Weights of a small GPT-style language model, trained from scratch on English Wikipedia.
Size: 9 layers, width 192, 6 heads of 32, MLP 768 GELU, vocabulary 8192.
Architecture: LayerNorm before each block, rotary positions, no biases in attention or MLP, untied embeddings, capped logits.
Training: a variant of Muon for these matrices, 128M tokens, 7795 steps.
MLP neurons of a small language model. Each row is named by its layer, matrix (up: input weights) and neuron, and shows model dimensions 64-191. Each number is 128 + 24 x the weight over its row's rms, rounded and kept within 0 to 255. Numbers have three digits each.
Before each neuron's rows, "fires after" lists the tokens most often just before its 100 highest values on Wikipedia text that the model never trained on.

fires after: "5", "7", "8", "2", "4"
L4.up560:116102099127139114119132124111111109114142095093125141139101139115141130172114112146141092115128150100136135137131098125141142144187108108104153119138154105101114106114126135120100109118125129150152110130143147170108116128114103158201177150121159117149108130126116150149122172162090130140183106079139109118145103131090121124178117145097202184110136091141108123095136134111176094091108

fires after: " the", " The", "9", "″N", " "
L6.up262:135145119117131109173093105100128070124121140127138142158121138111148090136138143125112139117090114132163143138155150091136127118124106115111135188151086096160115110107127114092097110148109091163162113186141135147148141153136151187105112051150153166143134113105188096123166089138103181108114123147176109146114123138133133146146125129095135109140107159063114159149138141143133126140122

fires after: " ", "–", " People"
L4.up643:132117187110135115121153167136097131131130139122126134088083116151140103115116126069144147162085127116156146086110088089109179096093145109110124103154121149121137168134157100083137136113137110138149138118157114110124177168141175155201105135136136130115110122136147128143109118104170143155090130180112124112158092081104139134118107133100113116130146111131134175135099138156154098153117

fires after: " ", "1", "2", " (", "3"
L6.up419:131103107145122118127130172123122113108135144150177110111113134111116106110143067105089162145114127174153178134108119165129114149134122138113078086089095138104111157132143135112130141160167150114110126140095164160118153120102105128093139116117148162100113118109132081113113090109118159129112141103100142129093145136121139167099122133142149147101112134142099167100058127114142149127092

fires after: "1", ";", "9"
L6.up326:147120165105164141126110084132102111122110142099101128126129156116141108160124156129121139155118117153114170096156117191180131149142118115081105099156150109090121190151126108102126142112142116142159137147159123141145065139120109127124104153099115110114129126120172172114150133169114128118094144120126137152148109119124092102134108129100177120116116107126079124124156127105144144146129

fires after: " ", " |", ":", ",", "-"
L6.up751:138135133112126162166135158133115114110086154137135126090149090111088161132071106123100112119125098084132147159154123089140075135121159161115132192144146132126118125103147151157105089141124149100129123141092141097101116119116155131117132105097131083112173152145123169166121132107132175124165081143117160160153152091114119128137172166147117114130135121144096129125170096115085118147117

fires after: " K", " Sh", "J", "H", " No", "K"
L4.up234:131110095130094087112177173119130136163162171156148113123139101154097130131108094132145110118122108098169146130118140109142150156136072093107110124100106127127150099091170122123089150134175114181142080128111125122109113096149100121136133120134108127130138159138130140107139171115142133125136146168120164148108138129114119102154096143133129131156121146161095122135109120085174128112116

fires after: "9", "8", "5"
L6.up19:104134109113115165123116142112117083142119137134112128097165147102135108151126122135075134128120120090115155150104164116141147130145158145141144148114132105163113109118176119125076088179100120129103103169097144124130163152143138134092110093111117132112138133175174144124122159147116146101122171151128138127131145134125130158123102118127097056182131140135136160115133117166122091110125

fires after: ".", "9", ".\n\n", "8", " "
L6.up236:099138099161114151146106153111081093142111135110131150114133124134118148153154171178120124146084089090095144143118128135128134111140134177172151104139107083158109085120130125114160169138134162167122131132116099087196165131130094121103142120147124174157143129114136113160116103092138152137146113109128132092120146145169122173145119117128106110154136130118082161119159122146169125143141

fires after: "0", "9", "1", "3", "5", "4"
L4.up152:126119107148132155119121132130134074116112141072152101127116157148176140071130120136135131112116105142132132095107165180118117115166112141136107136134132080108150128136103107123114137096159134099116115150101159126125130122118110076157161112113141142130139121103081162143129136100116137129115115089126121104166108186158082146123143142134177121117123118109117102170118139132117140163094

fires after: " |", "1", " ", " |\n"
L6.up389:112131135121111110194125132126130116089093129153166134125099148112116139153078125126135129110129091118122124183136143128139111151182144163095123113155129146121130107167108132132115153137167132113125113090124132121142142136137131096142142107114118101086151137165123172144132126150135157156127104161088121133102152135103154141114158075134138152083122094133125099121137098096136145193152

fires after: " ", " (", "\n", ";", " |"
L4.up263:151108135157082125136123142129094110142115118137081159144157129136123124125112116120120099111143128156123119137169131124125108164165119087072131118110125137142159168143103174140088152161144115116142108147165144097126137139166101141115125062170073080105114112132156149145152123137125115100130152106136156108131086094119139102154137127152124127122176108121115108146107092139146139130147

fires after: " |", "1", " ", "|"
L6.up245:113118121153111146126116137125129107098148169147169125109155102114113103139145167151101159105094121140132127120135130117103090133102124143132128153139165183120158119102137130087137096111141123137158093114147125121169098117090146131131119121120157128126178135094100088119121080102124127111153161150137105157126077105081144128101117109123111140177108114143150116145156132089143142123155

fires after: "9", "8"
L4.up34:139130119128170114147129099108123125115145132134119114130129124095097139160110169134118106108105130106094128132120102107140120087114141169110137158129150161123150113104157161117152145122102145165085117130112097106158158117175113131121132153153151141092149091136140163152132095134100128160128097127150100130112167110173079127154138151103132149144092119130078165118149162141137092124136

fires after: "1", "9", "math", " ", " |"
L6.up318:143161046118116155166113152171129114142100083157140112098140130136121135153134163158137093081123113129124123170158133155130108134130091140119079113152117096086147124098154096132131127113146192119142153110167130110121135144174071119134167138120110127139141124075139183138118131127125095106133180143139122101155164107179125098122091095098175142097117089117133118112139142126117170127101

fires after: " The", " the", "The"
L4.up7:137150169116137145146145122107136104132118119098093172153156101140157104164103130093159128166134147145154116127070160083106151119099146135133135158125151150145124158117130114089145134162124097125120090128095150167103147187134104149117120122114135123115118105119114125136114091151112127130142159114110137144118119108079152143107107118105163124137134124134116184176078137139164143157145

fires after: " \"", " (", "A", "'", "I", " '"
L4.up505:173125142085105119145116132112143136127212101105129154123104116110116096174157127124137119107090125109144108153112105121152107158155152093124094131101124117106157160104135129148104101130157147159169131116104148127181115164145106126134101133130152165121092116138155138128134146127158154157108094136133133129168123154092151104124130116121156127127150150093112150158054126130124129112097

fires after: "2", "==", "0", "1", ".", "3"
L6.up213:134127094189066133070160115136090150102165092100136090110103095161074123133105131131152121141144158151086132104121113136138114136194133123130158161114131104128155119097154153088137150112149161166122150074156115137123105130168133108167129131118160133098123143171143132139135132144098111149122102177112124129098130198123076118142086125174134143122136107146130120080126095155142080108115

fires after: " the"
L6.up398:139145142134153103169119123144115119177152149099122137156109128135115136102125110129160141110115143099135132155074118084093188105091096112123109128131160155162135149129150102107081139105153121098139098105144120091122170177123140146086141145145160102157147130173179092104157087133081139107115098105130117186133106093174103111154121118127117100108109130111133137133102164146127162161139

fires after: ",", "0", ":", " (", "M"
L6.up659:131092110131093137137130102098170116160164127096111167149097107109118135142142138116116140138127107098121102168136138102131089145132145075114114081142118182110163139132094130122125191109128116171137101144121148122150134156136101119100155186145153105170115122115128124147100130105121164114164129109117137115145103114133105098150172107148104162133154084117128151158147141172148130137159

fires after: "D", " \"", " (", "M", "E", " ["
L4.up238:131167122101145138164112140127138120132157159106128094131141126116111109163129118137104134112046068163152143096119148151120056151109131121136086140116132121104127100103098149153149149082119160086132136131118137129137123137148117149119142143132139127154117062152134150129071136149127104099126105093101127118140122161091147136121138125162107153147118145143105159146133134111100101099117

fires after: " ", "-", " the", "The", " The"
L4.up565:117156153138145122131119177146139107139131072137116131136127167146164117132115147115092113093106121123107124116168078088117147139160100084145141110143141144149133139141102118124135161135126114099165132111168114130156161133183121136170129106135117108121092145116139159110119104117150120138092162143119134114125088101146113179079152169093172142087124127143144158175140117149163144111099

fires after: "|", " |", ",", ";", " that"
L4.up500:104086170131136152165079109104127132104179163174116121103101103172182093137109141078130154118081131122108120146117115108143148126137155126113153112106120101155107099126110090147112175123142091137095150131082135166143145147136104168108161144150127104121155128161102092131113088109147114135093173118141151101142111102152119103099141122127142154088152125130173136108079108100112099142113

fires after: " H", " F", " Sh", " W", " L", " D"
L4.up633:150100112143150143130115157088113158156148169137135150100084134137117126152143111082146103094108072159091104139129095117162143125133179129114126149147141104115146121122114180142129152134133145119158123118103128148078140148137106161122147131172152135135123081144175152097126155147120145116139122114109089120119088144094104144128105094169138133127110107151102125142134133119102144137112

fires after: "==", " the", " The", " a", "The"
L4.up195:142104133129127109089128134128112161156128141112122154109134131169182120146166164113139165130102146165107073095100120091138164132165142124104131146115143103089095127102084142107137122113155132112196109176122139152125152121125134158151125135100092152155133119102094139100119080172138178121125147160143126130140146157101105148099124181136115136076138133104112151166130166131151123113137

fires after: " a", " the", " \"", " A", " (", "-"
L6.up351:167092128119115112109149139143072137089132102108097147139069122100072133124121119104105072150095095131161122099151150097130119139141158175131128157110112153148134142115143122136166090125121096164133128129118162122137143118146129178153173121126127137127096066126135172181160127162109125136097125127161086070138117112125125113154174092137132132131162175151133142131147125115133136115127

fires after: "5", "6", "7", "2", "4"
L6.up690:142140164116135151099144069122137113121097142071136117129096147145186119144109121160111123122179163119081145121113095101108139173177168085125096140138159179141146075083144159128106124086136116147158133113133129138089114140085147101152102104133126117147139118138155147130132142159131172133147090126136117091138107089145136115110100155124125143108134123145119145104121145115157060117148

fires after: "9", " the", " ", " third", " a", ")"
L4.up601:130147141139106144145111167129102120119186159109139120117103110157112100122157152127128113145114106116133086100114139124128152135112094157150132142107132125131136163160155135094137155166090119131112113114105114135141121107127116118147118159128167164127136110140106127100108098132138117115076139101119122108136140107133066141134118136068133142170070140189124171108087170167103046146158

fires after: " |", " ", "3", "5", ";", "1"
L6.up352:120130133168100082133123111131125122107080139102134135147155174138132140168090101141128101170124127172137110126110162113159141174095125104125139146123124115128158157145144131130133081082126137115122081105131151111116136086101107117120122072093101122127139133167140144116129127112136117126149148123167142099115127095124101117123141069114144094196109113136170138184100114134152119115088

fires after: "1", " ", "2", " over", " un", " in"
L4.up610:141168104120109150098140146108146145115132137169150184133084099079112089106142152126102132144076125134079101108086165139142127130151110138163151095128096087122141098113094189126118134089164170109156130106162158142104129120115124151158161113078137114126142125067121117109132118142112143112134131123124141131123134122119143131129128162116169111106144147141158132125133103106146120110129

fires after: ".", " (", " o", " c"
L4.up274:091107111171101118132136106136108117116154122101101110148156111127152110133143128142170125157124112131106126153134152138135109111152127132161137142118153093120096098076107099169126150086131151138130112143108182154124131122112153097115114113174171111150106148106126112122157138153179187130071126132166159117133117091119101159133100126114118163116118139154125150172188130088127107095110

fires after: " ", "–", "\n", "-", " ("
L6.up681:146111103133120140117165138125106090129107165115120134106135127102104158108136116125070162087141103173125129118151160121151097085135163094079115144117100120142110143135099165115098172146133180172133149123166139190079090127134154146153113129145108131119102090147117115157124149118133133109131111156140145071160162087096147150099096120147134150103098126143135108099107155146150167129104

fires after: "2", " in", "5", "4", "7", "8"
L4.up117:101153118137137149118108132113133114118123199133128090119093139144121101103112101124099142117128133113150152147117088076148183155089149095134119115125110109089096155108110119144114145133133122156175132131142060163136153125131129136132152145119126065143121107145151140164108125109109179133116134126106154156134057118116100136144125133086115119083139100102154122158119132150119133131091

fires after: "0", "5", "2", "3", "1", "8"
L6.up246:158116126161118123115137118117133083128196153069106133138127112127121108143171123155155121098124130125105076114126127151164118105132118142113116107142126146090136131141130138114115132127143110150156192114104138149091109106167096095151134143114129105080147102137138135116129126158095112180153140119138115132106087121121173125161111126090132145124111133153150146177163170133129094125093

fires after: ".", "0", "3", "1", "5", "4"
L4.up65:138083117142166138106183107121106100151090135106097148145153141150124115160152123114167156129100130140126157110135107130127160139139096147131137187119127101166122147137098139137113141141148154099138124108098137157149127116125101137163090087154136123157122169136112114142138097157149120082157069169126110097130124072152133104138115185109151131103132138120119145137159126108155088123107

fires after: "0", " In", " (", " in", "-"
L4.up13:146092125152138128136107130135093103153108121125103109128095072126170117154159130121103106130085116099142107145120111135192108093144154112156149105136120096134130148141130133127127113102161151117121121144129151152153154127164146091167107146102113097102098129074128141174155097128147109148109163136129128138106133153118117152144166127088144145160191150169138130119173115124129118110103

fires after: " |", " ", " United"
L6.up198:131116141081170119127109139113137154156115111106139134092134131154110124141142177132102136131115137171097055123080127117146109173106136149121125122128077103133139136128133141136163123121156120109152106122098121108120121136071152104144082134124159137104133064138163157154148122157124098092093128132110173113116148135111131158148092131178138128098109131139130164107143159098125137103146

fires after: ".", ",", "A", "6"
L4.up504:140141129114166138117125114144124127135095157093158120176102103141152094140114123092126139142117129118133156153154118120101106125152157122110086125154109133121171097115133153153080160128138109173130123110108102105158149151133159131172150171119152122137155122154141094137151106096121136155117116158114144131086183109136114096152160131143141090083091144116105133107137138057138093169112

fires after: "1", "2"
L6.up420:144169151124093134121099099106127113154130130103084129141146064100146128124197149155122120128079142121054139132125111146199166100143128120133083141118144170122088145112154172081134088108104147123129155105114115138123117124121123130113145149115089125153110105107128080100146109119149183142119124125108143120158087123128180102100109123167138097112104114128166132170131169155172136130103

fires after: " ", "–", ";", "-", "2", " |"
L6.up354:134149154151114151137134106115119125137166106106123190128119128106166122070184132151129113115133132165133142162161122114146107123140121135144128098148127090135089121128148059118133102103123116112138189150149126136136086132151136074117056079105163126112115161156131126155145128134107154148122140131177185132135158101094116097106095128146111147120133091145126133145115094150102140127160

fires after: "–", "-", " ", "^{", " of"
L4.up468:146106149091113099143128150155092103117100122097112120122102120151155074089182087107153140092122139145140134131145132096152133129151150156130122149147146116159122129174116088095107160138143103153126119163157108116154132114140150106154097125112148112103072163116125099132139120084103122152129151176157119183156142118098134128182106120111143119127127139105143133107148102122144148127125

fires after: ".", ":", " boy"
L4.up417:146145137106118119117122120160127148167151119119094151076136139159096130171113151141080157116122068108120131133115082133160127120148113153122149135128110097134125105119154154134140127150115109145150101091132143129156110103121105142125128127131131190133109133111124098177090113109127131138153144142147135137130117091105163148108102115117148156134114126172131152123134180145175124104136

fires after: "0", "3", "2", "1", "9", "4"
L6.up231:095159142110172129126137107149156090152100129127082119130121131167150127134098121113113123109154138151091088145111116158151129156135120125144129113151170184125108081086147132113114137162131141123136130115125124161116146121136144107196135148152094150105155115135157080194158128182131146147136123112145128156131116147104096082165135132110119085123126133136105127135128113125112113132103

fires after: "2", "4", "0", " ", "5", "9"
L4.up613:118131139143126126099181080114138132143118160113089149163182143119150080106156121155096110089106146156144113127095095127148146108105108157143101184114126098072112142159115108163158099151129152119123108127143061150128117076102132104123112120097137164145097136107147149119121112140089133119134132160125140132123118138069148146121093115137158129107110154105115172153110139122090123119142

fires after: " the", " a", ":", "1"
L6.up496:131052154125144129134115142123124108125107172135105112118123139087097112089115121142159119160108152131140162089103133128131165122132130132146163156140150149145161061150137125118119115108150140151124082094095129127124144115135155125111147144110088099106107102146140160157120149161155128150105135091098134097111101166091118114106110124087130139193105122166137149114132142151174116125105

fires after: " known", " one", " (", " most", " \"", " some"
L4.up743:122103142116129125150145123149096096136171134110061137106096093113115091113149120123103110118139175104138087136117083105123124128159139122102110154097107119058092132106139116164136110116116119148177128121167164154134195149130142118147138114105168128111113125122146116101141147147144080121154111117148137138107147126122171099151102157129170124126151130171110121117141155141141114105082

fires after: "1", "2"
L6.up405:130108077100159094165145143120119092140099156096144111162120138107143103157161159146132154162115141113166121112146135150112146114114144123098111166112116098093130164113091094128143118139138164132106128115143144133186114136145110134133098133159174092177176139134152111111122092159143150119108108169084108132092112126127162110104121106163155141138104077120128176153131099120139145123159

fires after: " ", "′", " (", "1"
L6.up640:131117091148122103154119154132098113131100129141125158075115118114107121137125134113116139130119144148091124100123174122107159169063108184068136112146072140192103141159151099151132140119136115139144118141141149104094163113105134130159082113148157093162113123091149113109123135104099162103115141114137128120111163090144175128127122099125150147104148163107122145134111143145116164114121

fires after: " ", "\n"
L4.up408:150152182097104158173142168159116119111171149110110137100132074102155079158135116131152127112103137139075082134112127118117113170137130125135129124124120113129115148120140147155114164171160102076100155166120123084125125101143131138143080115153134120128106149113165141126141117125129152121090130120122151158143109163135121125160109151126135164113096125158107130106157135106097125135141

fires after: ".\n\n", "==", "-", "===", "\n\n", "D"
L6.up169:125160099102118166111103112158128120105150070124148103128124093127136115123172146158098123146074125097110127094138096120125130172144098104115117119136126133102166163146084154134182129159129111144129165131157140125130130154191153087155127084126142150131132093129136193116133133109136152116092187158093125137144147165161153079152110159118131118112120102119126104151125152127136136098075

fires after: " St", " T", " P", " Ch", " Ph", " H"
L4.up208:146110153149092150129150158149125131063097131155138100152108172128131147136161114141122119118108120164160125058134109138162127149117125110114103111126118176124136185148173125133106148192156109147127106136145143091111128114162099123130137127127092138131149151146138127169138123074120135117114125120138135167137142115134106099113124135108129105117155070092112130140115170105135141106092

fires after: ";", ".", "-", " |"
L6.up60:144106148150127103091174094155146086125100096151115136156134115080139164182132123149149100136084152141091115146123142135136126147149098164117160143103102124121135084136138085098095152160125134083125135144091145119111122117194126143141136134154159166131109159109147112156158136089164109126146156141134117132163138101109106113148092109113120179113163132167087124131122118110103138097133

fires after: "1", "3", "9", "4", "2"
L4.up390:158092094154133158123125107139071130126135117154149122099115139182108109141079127147138135096141149154109159141120138125123184136167121133130089092155131121126135154159095109135108123155153096095119143161150125112112126092128177170141118107069173133098091111140143167125119196157140151141114162107130109132159128145110120126174131128107149156094118124139126121091109154104127104123091

fires after: " the", " was", " The", " became"
L6.up651:110155153131105097124145126167135129132069120128143130136142116135151122161122136100131131100086119149136115094134143108150096088146088111144132113130141161096150136108094145150124152122095106139081116102123094101130145126141159118106126061173131112125160067105159104132144110160125138083129145172162167110171104151157119125079158173163142159121113099125147161113156090154142104141118

fires after: "3", "2", ".", "1", "4", "0"
L4.up587:167151164151108106161167127126106122086125132105105172116109132127090094128147153142141119150125109169141119109130140158096134116134128151089127174123116130150116104167099137162122143080146133139152147114114165130118117093092138108154125101185111123152135109113137121109128132156098107113144087140140127114096166114146136153163157143171121165128126121142096132123163136142154109126105

fires after: "0", "9", "8"
L4.up338:105103111131145157170155118127134090146162140155063144128134102137134164158149123126128108134103084108128085096104134092144103114164085122165133131158181122111138116154110129097107151117112142118122111181111127117091175144131115150115128137122134151147155108151134142116126137098121153146109149115125112116134128145139136111137150137096134148152072113121119161160148191141142142095106

fires after: ".", ",", "0", ".\n\n", "4", "8"
L6.up167:139121144172114159100079165125104141156185125098070115143141142140093117132099159104103151104093090129098110120128111156135161104125139101169131150121120152124148133150146121125130104107126152133152122150142161167164127142131150160135134130176111095127145109102141109144110128112138133190144080152116104128175130114104146126144132124145129137122150139093069151087128105101128130122157

fires after: " |", "–", "1", "+", " "
L6.up46:126138151159123169105106101154175123186100123140112122140172084114162154111080109124119106111160100125103107125122136122161113113141145125124108119116142163145086076083151135145135104091157141129118169137176099139115127165159115117142097097118135122095150153154121154112133130120155164138149196109115127151127148101143111157153118168182112156104141116173152133112149122114158125109076

fires after: "0", " University", "1", "-", "E", "\n\n"
L6.up416:176159097109149154122154176131112084129153159150117119147102121100125143135099103129156126145112093120140148121143137152168136098164107106135061108113174161105129092144119130161154111132142161109127142115166156106164100111150122112147135124120124151139132117115077156082154195110153119149124099121141132153071142153159162113155133145112133131149074123147115184139130111145128113119098

fires after: " the", " The", ","
L4.up142:168118166129133110179155124095111107122144150129122116142123147152173141184114160096115125129080163156140166112142133110104110143136165118093120095144192172138145095130170101105101129092115096135094138104084124124147131156136119136106155155156156139123105124088138083113127129126120128122108121118144124118129125107131126154114145114113140135124076110097115179119140109130093093134137

fires after: "1", "2", " ", " In", " to", " in"
L6.up65:152164126185154087146119189162117100116139151155160182142085147129131116091119090170119150115123173120103132151138157106169160116146164101135160088135135114144121124120162150131104085119140104088133144082152124176117150095132108109129136146099135082080134124110129164116139148094159133144148080159117140188141125149126108118129147138067135154166130121107138087116123103101119113142127

fires after: " |", " the", " The", "The", "1", "9"
L6.up102:128141182196104127140141127143077123118128112093131092121163096092096140118136142109139138146140128173124137140140162122124118119137144105184143168134124105115166132136134136113126076105139125075138121130146151124127162150113135097130121086125092116088160095138124132118167094124113117114119131124133150120134140135121142158111148102145105102162125164136090161105163131138088123137137

fires after: "2", "1", "6", "0", "9", "5"
L6.up546:120143131187146099108167155105112119113136096127136123107103130137124094133114100125170103144107159138133140111148161148149111136112126164063138143146135133141093105145163157126188124095159119173142108117094107158116135147123151110146098104124145135191124119094116160133151127112076131099157091124157142106112140108160125122146135103095175148173118153104121152115133151124153101145113

fires after: " H", " Sh", " J", " D", " L", " St"
L4.up379:120160086088106136115109133129114162125119137112132124117106111096114190135109125101148110122088109131159146129124134147126121150074155152124112135099114135156120092129173118130173134119120153128128097144097135078134162128151126102116156150172106153152116162124152143104158159093083136132146129122090128135126132076128116131092126115129084141139087105155107159166162069152152126152076

fires after: " the", "3", " The"
L6.up260:129085130108099114136109163148110150145135137113146109127181150142145123154133087111168136099133139163095151120123143144143145125126152091100148114130220206133133125120117120144074141130165182115101060148161146087126133102135171127152127114156126118129115091097115141148120086151120109114115099104099125099147111109113119141096146106129134111128137124126094140167127138088127134138152

fires after: " in", "On", " In", " on", " His"
L4.up694:136157151149137177154140144134141125108119155199135140118140121123088069119139086137101118149118134119117120137101138109140113134139107109149138161104165126118128082132112124117153104139153127144134167097163142145105125119120114146170154113050141128150134118139121155126148097085157160121178124150119153194158080174107112118180151110117113104140123113097125114117130122103112159079105

fires after: "2", "1", "-", "\n", "Track"
L6.up153:135149128158111161087121115126105076133101112163151157138098134106128131128124124142127098148125149143144132137174079140120153133153097135101126156141113124115123102107084138106112145153151089100124168127139132160159145104136135129153127120148102106096066134187142148136120155140182141146099147137133162116158123114131150068135133149103164137088178102126132134151136127160126104146103

fires after: " ", "."
L6.up549:146111095123134154124133127120105145123162092113136142130162117164111149154120104112146147160133119100149161126168096148142099129138095129117111113115150162119115104126118131135100143113189130151109081076149188130153137126133122137143141116104133169117102136119091122153123097130104178149133140148120185147102132162103141128141146084100113147129148086144115111123138124099119125116137

fires after: ",", " New", " in", "5"
L6.up241:121154118161135158122105124133127146090084144122127105138117123142154142123120089133136114122098102127109136161163187129143126131094173083144127105187093130095124122114106176077121113110115112137128121099117118150112146092132171129115122150167140129149128153116121108100118147129131164138129157135137183132102127107135081082126148172088122159138103130106127111108143138115132120162135

fires after: " ", ",", "0", "9", "1", "6"
L6.up192:110144128166154125117131181144140086105104119084140160095118133142147137153162156140117144126107137098157131139117156115141135117132100117115153133149084141122093183152134160111127148105151115127126096123135146094119109140164098142119139099164176113123188126083106069107119104145142095159111151088134098120137161125105112125090157116120120150146142120119146180098127133128169110110171

fires after: "9", "1", "0", " ", "7"
L6.up747:097090119125148124172162169151121098111114092157132149168089126142134107142104148160149141134102133114091162146147157109118100139095127158148136144144141151100099134129110121126119107117132106113102103136109188167113137108059158130110150080103137137151137126100124147116170098087119159155121156124111112139102109084079130124124124106118156145118152130173117119106141118161140107183129

fires after: " "
L4.up236:155151162081135138089121174111069145132193149115131122119148106133096112123148155134087162119105116101140117151129112114107140132093139107125100124150143131113115127061148147126119177127144125089139161096128112090131151124132123145137138100191130130136111129176103100129149106143142149146064128150143116081158109168130116134105135173093128110127147150135139143087122153139094135127138

fires after: " |", ",", " is", " "
L6.up469:142141146119117165164191098139115112122111116154169170110111128108124123133116119150126139161099096137120108137138136108131115113147112121095081093119133118120139143108110161197115143112120148131137070135101115084170110102149081130134138118159077173148117105119096139154199117139111127152144125110103125136115142101139159137160135107130116086129103126093147112103163162104141119135158

fires after: ".", " Us"
L4.up440:152135132152138131071120110170120141147195129131113138144113109126084108126139135131078123118071139129121151139175125117099122149109155157115129109106128083092146109158165131120092128109101140119168158113068165132147155136138122121095143126190165171152165154101140111139117154122135132147119145133118153132142140136112126094168149127142126143112151132108107097103104092091105096139087

fires after: " ", " |", "|", "–", "\n", "0"
L6.up78:099161155152130108150116111106153168151156136106126115164155103151119094149123111103112169121165135197107086121121112092149093124147114107130127108127145131114125137110159129110124122103144130176147129160128155155129131081101134154157048134134132104127122141132116150135121136093170124170147155167164108166112052114078109152119109111131128152191081098116147095119103139123131145164120

fires after: " ", "1", "–", "9", " ("
L6.up282:121139137094124118133142133209107130079134133143106153128133108079152159129122164115098153092148137132127108153148117126118143148116166103140124140149109107112116094096176170105115129125118145110063132121152102083144106110106164123138111135162116081171155140103187126126169131088116154156128178134099133135103104115117121156096118107109086142106105103131110145140131137127165145118158

fires after: " is", " was", " are", " ", "|"
L6.up553:102143121128131119145154089110161102125099132128106129142126118056147126130144136168122181101118113127126105117109156092117119144118126147158099124120114124122143115184108114136172124139124123107095096114092123091139139103153115144146115087124134133120135118142137110148174106091099129116136116128130097129188079135131123159127130141147102108183091142142108128134182101165144119166108

fires after: " The", " the", " a", "The"
L4.up652:169118164131127124120158129110124093099115115125146168116152142105152107154114111146140135123141168145164111117128160116098096107071126151083085172116144112123131173132123132130118134142079106131162111153091153141122120153094124185128107101155102130125112132140116137102114106155108131116099214111151177093111102120088148124124158151169153098118082150151123191128123162141106110155155

fires after: "1", "2", "==", " for", " in", " of"
L4.up35:112093087125133086095137118159092094129095169117187134165107084133164107109126134083139116129095143135099105131095162110123128101142124110114098113148161108129127134088140117154149067128128164127140164119144128139080116145122137149123128141072151115116120137117137153134141113105152151148139147108115074158172093125187168151139126149115140128142164120147144096144138139145099122142103

fires after: " ", ",", "0", " Em", "==="
L6.up388:109134114137119140110104148128095108099113107122135149113116126145107146127168144107166160082095139119113132152143114137097140139112110142104162099123071136165114128148141094098126155119158117154134137125157169108122109158175108141128129143169140087132119171164125116142118109153181109138122124129078140109120138130125100117126112124128118146115158153116145115130136153128141107166153